From a checkpoint of a small transformer trained on Wikipedia: no biases in attention or MLP.
MLP neurons of a small language model. Each row is named by its layer, matrix (down: output weights) and neuron, and shows model dimensions 128-255. Each number is 128 + 32 x the weight over its row's rms, rounded and kept within 0 to 255. Numbers have three digits each. A neuron's up and down rows have the sign that makes its largest values positive.
A block is one neuron, or neurons of one layer that tend to fire together. After each block is what it responds to, as a language model described it from the Wikipedia text at the highest values.

L6.down230:129098124182146146116105159148096090101165108099136172105099167139130163135158072159062068147073123132133089128172126137103124137116121184119111130094167206140081102092090128096117092106093127132166066140147147157207035144127095166105169185073134115115138096105133137136157115124112133132114121120109110175175088148128102183060113155094108105095091160120089121117105140094120155125165
Responds to: Sentence-final periods. Periods ending sentences, often fused with a closing parenthesis, quote or line break, as in "1855)." and "9/10."; also stray word-pieces in code and tables.

L6.down618:207153159114115103151149095111120143141142189132078130095131100147082091094170067162171127188112143117110084158098150171108076112093197152120120116149147107125118116148150134113080161104116178128135130122083126105202145137109167162105158167140111046074138121123094130158080106174138135163112168131104115133140088139200123114137113140109160125117184162140064104163168107136090100101118
Responds to: Sentence-initial determiners. Fires on "The", "the", "This", "an" or "A" opening a new sentence or section, usually a definite noun phrase for an already-mentioned thing ("The hall", "The album", "The firm").

L4.down113:167157130140107118155123111093098127123124166148126139161163168122148077147110074112089043155150109102121038139083140146149108135181144096108168173123120202130089195177096133109132112133167179139103108134139159167084164112074101127120088115178146087145113155115099184160137122121150129153141163131134158103214176143126085181088116118116072108130106120123133099144159109128111114098169
L4.down179:133131134201119191199139148110135047099129129120108117119113138191088116136119126135151080110166173104091142167167104161059106090120167116150148153090117134086080157140158108087116117164107082124125098097117145161120155080104118082152156122159143198119080091123162173154099084139133155147191115140170146107130103133093125147172092094155152147117155149073093108107127051110163127102126
L4.down208:096148142136137102094111104110125171150182128130091094153183160117158114086144179139125055106126094152115099119189145166084113190190134123115122141138156152141087051117171112109163060137139124135152125106141134146087091125169138124147100096139202150140144131118084122155121120130122154062109079140113143133144173133174084095144151141138112159126151145127151098143104090153059119183120
L4.down411:095127126174096095116134146163169056123146155172101117121107151192125116154135107099153136123143148128151123116175171131138099137137109172088145119106117143066124136096109064145135144155132114155161163123145135178169159118056159073132132140117143055084149152096095118119052117121089164160136125184090050089123136164127124070093120104159129101144150143125087139132117079073120166124102
Responds to: Separators inside numbers. En dashes and decimal points between digits in tables, scores, ranges and vote swings (3–2, 1911–1926, +0.72); weaker on sentence-initial He/She in biographies and inner pieces of names (Kenn|y, Norwe|g|ian).

L4.down100:088097096140225073164140112136129149132162075198101144144185121087117120135077177064125145153180150088105120160131158118094132170137142149154122138142104150116111124084160137160151155124112147133163147115133138131101198154126182105089119157128167108119077138111093074126115146149160124127133184060215172133098132150146115140095164151164118068144184158138164181153120175145123092126117
L4.down200:181113084181125119186151080155062132164126162093112137118120120140118127121151138072143120112140193086119105141172070175079108080133108113063148119102074134162148168138127111126112123121151138175128100150072156115112219185158074128094130150109118132171113141077119099136160144154152063144160135179140129037124147092135106086124142101123198117171133122168140152096102212139163084108143
L4.down360:110150115169105226130157149112175127111127176121132171160135141156068124134113122131153111100149146144132109126089163121137107178111143118147124105166129078088133147126144173158199098126064168140145170133112173158100087140156096101146176132159135171101107112116170157103097128137065072115188140162114135106141120141106045101155062177133119124159155095135081112162092110133145068128142
L4.down669:150060134100060191093162137108150187130139107099140144117086128141065134149054159119143078117130139113113148155167141171147153125080168147082071095191139081165116128181182107089117099110131140117092111147147104148136099110139168112178105154106168108103133075073107126093101093078123081108105092098112132128106105102128105157191124102161148096195113109105161101109149101151167159069095
Responds to: Media work type nouns. Nouns naming a kind of creative work or undertaking, mainly film, series, book, song, project, often after a description such as a 1976 Indian Malayalam film.

L3.down4:181130126140169105158141081113159138053113099186091174110112146152082105094108111134103161090153078111136125149134129126149078136180136129061120118125202090098104163167136149140151141148104175175120114087125158154161204135181174119137090132147123128091147107150086131053139127112126145124106161135223179140173154183068108182121192108108146111137138132154089113100086130121074086128133
L3.down37:085135187155102106117130096121137145122128112121157077164064055150130154170149122175114139079164117077100188134108139093088103126071128173153136109173119041162081164047080090139101119119113138121093152169122151186149086148165162165105151087106127200113109099105195158138133107103158091082109136123138100159151157127129140117143174152077159133077115093146146103141132153131102126140135
L3.down103:115144150142154132125135132152160147130169062138132148138086120172135144154191089068082093170114180155150072153132154141072069129083131195081117164155072117133030115047098150135073140156186091141184130070135141082169122078056174129165141153155153083110084129130132123125096120144136114180120173112143125130114121174074144121146114166092112113117141186131153112123112093112158129129133
L3.down128:117120147118161131090099134117124149097186134154101144173089106106050061140095090106098092105122110180150105194090094121142097190132134084114077137115184105086108138139125183116140101136125156127137066139107111129176201143113158143150079126121097121132158142209148081186174142080153131101118124136043121194104135102071132170153110125157105096162129133129143124139080118135164161176131
L3.down227:203126121156150070125200185161150135111137163139150095130141103180144147106094086106117170106139115093154088168155164133087124145069116163173187128126195111100150177119111153181192108100150124098167133114164150197113120094148180144124089113128120130121119152090138175154118161057136122150098159097153163144110136157126123155130139158123107106133136121074089173091191092121095145087113
L3.down336:091089111109115076186140135111160176125137147177116108112131127112140074152082040171066139154133145133114138080143152114133165125121125183129148092156137130123146142093189087057092152072200161114107146116118123092114126081104149161151161129156160067131088090148135132146070138094115144155118182138205103174135133097098128089103147113024138146146084133090164085065146163113116136127120
L3.down358:093023102119150119088128109161164102111092140111176112125152126201113174167108152128116131172172089107115161099133140120091104176066164185123093194142139152162090127119114092101155140147118078139166074192184130155118174103093146136142076132153167174142139167102090158184129097131099131149110162089179143102078144110071079114066110149143104169068100125067091115128109164101110111138132
L3.down378:150153117117166192155180108171179065119137098100129077179109050130157088094149199067122142123084079134180134169118134142123201132146077085104107159162115103193123060149141138148082119101170103163067148100122147111153153136132113120132109070133117108188157116114107141028049175154136165144153118103105099134082087145142115152146121136135142118074108132112128116104149127138078117157206
L3.down436:124160138120080125151092106050116110145127103149172131123145149137161075101143120097084139125146155148168067090133102169109139057146146161145135119214142120077136154124135094089164120112184130123114156142170130200122088065096169143174207175164110123105122184120123131162093182135106139161089130160179146110077118122130140119091061114041119120095087132110138132137178083130181131106098
L3.down449:101128133122070147135121105121129164083101161145104095085116174137149096150115111175145156131130081181126108148137132115120200143126140141088158157197106123137094129095158145093165057149119124137193126162107103091156114136129137144158133104107104153055109131147076106133095088182109107117096143129101111087125118151085148083103120138101140143107189119105095182119080112086157157155048
L3.down452:112153081195149182111123136114105086141175125151165125113122124118128095125084170114182123166127136146116101129178126126111190078108160086148137125151119132149163125097115131113093188144090053122086096103201144134157192138141169183176136091169084210149109143106132091098152150179113115109136174157186114116137170134136214132159058126163090145121072125080130140182105148106069132119131
L3.down482:073155114154140219129119142163106172101111103109140167144099155161121095119098130113114160138117133112073108132125090108168147128098082143204150175089171099110119169193181131178116121080103134133153146123145176157129103099083208138136110155109089160119154101139141132102151122175147166154105169111218141129110130124127081119115128086109180144103126152133171155134093130189112095124105
L3.down572:127154121142132139140126179139131148119134127181072094135112123116115089101162137131147139126122165168129164066167108119134150154101124136147055138144071126135123146160153082129135138126125151121067123126128174161194157125127179171112145099159150128122204153146121168110115112187120143121211140125163157111114080062177126129045096094107109109119092226151145125155124144143104138104113
L3.down595:060144090153167096131125181137062110083141130097140152167154114138121058101163142113151179107127143096110139124115138162134113063178115119204149145132136135172102136132057086131117118153129129137123153155137186144130131152089173091087191155159120153106121122114149168147095102113161112142114108178180090162162064095169144163057066119171132088165134118113076154121114116145113118135085
L3.down596:078117145100089176159192110153109127109157155102124122150123110145088126124097097112135101118103132070120126163083139138121133158108155126109135118119136107131085115072138109074119041141119090106181120137093104092084128117108169184135097102172106150150095070136158086089131135096151141187090181138156157196148184147132173117161158169118107138217129150104156088107198120144142137155107
L3.down699:156134183142111125138147110132099080080079110140121111109126115062095125140112130110181146109099086104142115124185120113135164140097047089063137181120113122128186115120098096118107108178082184115192091155151136142118107135145200103127178038120185137107133102068172128152135161102136162105142122140124146099101131151150164195091102114085157086164144075131166186096094136076120119141213
Responds to: Numeric separators. Decimal points and dashes between digits in numbers, coordinates and scores, such as 120.505833, 4–3, 1.77 m, with a few stray word pieces.

L3.down45:101114114154143096148170137197135088096150102162114156125128112127124109137094125137074088141118102131140135129146148175129142128167134123190182065112165160106121129188136171092115144137179109138125160162113071042139160106127147198073132092084196123158100121174121095113115121086069092112147137180087083166139138050176148118176156146109117116105129109066131192077118110160083108165129
L3.down59:098164145113129108068094111094171116162182123156096115134051151056109083136135119094192096107136131103129115099133120123101149071119160106122068052183141119059164186125129117153065118144100172178114136180189147148110142108188093074141175154152083153146109132150123102126132156153131071068106203146183133174130116112142106079154000137108101122161117146198116124151137107141113072119101
L3.down88:165165129191101206175095170117099139227110163096121165054111139096136171162173121079135128128082100140166138081184117121072117079153154214136117105148161163116144107140115159085131127151109133082101105123084157137111153143126122133137132093086165043128053126144121112163130170192105148104151155091130129203163078102051115143140155110144099143109124156141184150172171134116086147059110
L3.down117:102050130160079074206139139150125108146142110120097125125117106179091117139148147140128143126196173110130118109164126176116113150133166134141156129158089074124178131090096133133104086094136115097129146182064174138119104158166117123128133122061174151141135106121119051058121109156100107121144186196107125087127139087172128125107101163054127124164159121149148166135124154165154160195125
L3.down154:123167151141134099116151147143167145094173107106141110144082150115187071174093118083103145177115116083169094098124172099122125139144099140123208195123142108156143083159074104088094122126165160143114221126127145111103124115130136122111163146118101155140169114121099100156128184164114160121080087150139113131154113069103096145075141130122162130151069164114132158184141106138098188131148
L3.down200:111100114208099145142097123122115102107140121110115134119144166128163137181130139082134135137159101129139059126168181108097112124110144164148100124122146100117151157071132069111141114079201156157118100101073163164069120120162162137100122111133170165097171118106090131202121127141100130093131133173138127032132084133144107114077126186138113134150156156137101156182123022097139051162097
L3.down228:083154189100108125131085136134167132085143124151051149089132141107097151115169115132146107090100087112102093118109142136136079095114139121192114072112067140089156132136142183125063153126107159095125057156153132116106169162093097084124116115174119135052132131151097157158141136231175143096105154119115091149138134097117071092095101093090088144076186127129070121099107089110141152086148
L3.down233:119123143076088175078148132119120122143124137126139163091147112092179147140132130098135083112124169166126134077106090122094139128170099060112095108155128100168077159156141063126106066115144163194097124125110071058096103126128114096122070108146128112105157086152091153112110119146144153109180202118168084122096098121128132127160158097157176153063115118149125144187102133130097210154077
L3.down243:110080111072063116161132151138130123121151157202117112147156163114130144148147133098123140087107119101162107138146202108124139157121111145138130138118126091151168105169080157203193069100119127149055103131129086076050140136115097122053169129123140102104161163085156096122109155136174097124104158078182255067085136169169137112117098138195123091109126142122132108136145157088100144161091
L3.down324:167124153177082067117119133069149126176149136063132110122146117096107133120217164081101062135136142074095191095155080152159145083110136089134174146110145157147163072170120099196152121089148129122131130139108166163107113103127111164115146159122077113089108134101072123105126164166135111126083150117080168125133054053080095072105071090122118107106170058072118132139124123155136085115134
L3.down346:114158109114100157142112130099153143208144088143176155097164101121072106081120124156097123125131161150114143115094053141096114099172159095173146116147070082169142145136160137143154156176152136135116133170089138092151105098185141132163172143126111141109157112115160138129081130108104089101141163152110105115114117166126126175087139124149207086080134142130080117114129102157147122106140
L3.down438:081064137113064107096176145124137103090109142151142169124149104154171213142116157126219144092143185187117134122083108104158145121077125099142147109163097099132154092110130113120106126100147064094111075099124102085126145174065111149188115135120118132114114128137125128191138135166216159160091144172121122168122168189063091093127177130171125084136110140122111125142108099143174144147114
L3.down453:108176135100124140116113086113094135165102172153088111127153131118127158155179130154117128089175093121137126123137125124139139084197102144135174115173111111115108166123149186130080161141163129144139157224092124137108077123115120096110096159138107077090132016053091101137092107164134147138113210127140102137064117150132148144116142142098152147072107139119082147139147069116166106107128
L3.down497:111084068139127127191126124160137112131094118185093110169035119115133099135140093055152107134124090106111151127153074129082119058114137208118088097152152140128147098151163156124100149102136121169101141143092107128149122148045093070128110123137118097117100115077177158144179108133125095157086165148119142112117167089070123101068116097154125114161160129147084183093098065078084079098167
L3.down670:121122106120177200147127167164053098104169130181137142123091161132100157060120152170112131179166143151165124153092059096154124162165080123103129154132023122076141132149148183159140127186155138081118137176044137117120134152135104081161144089064144155131114151138147194126134171143219127086144091151147118147101093145162162091095130109103094144198112079104145098100128119051140124190135
L3.down683:185122135132118124167112130159126111174153131128150146036145107109217165127177130104130144197181136136109082145158113160133175076122104141200086109176166113136115193117165072133092108089156166172149152178121137120099125121167065099113091154143107085173121080056092144110101130122130144120133164109170147085128165125121141096080156145103114146135109076128117129098187069228132121157157
Responds to: Film word / title starts. The word "film" in film descriptions ("1961 British comedy film"), plus "The" and similar first words opening titles and proper names, e.g. "After The Big One", "Canadian Football".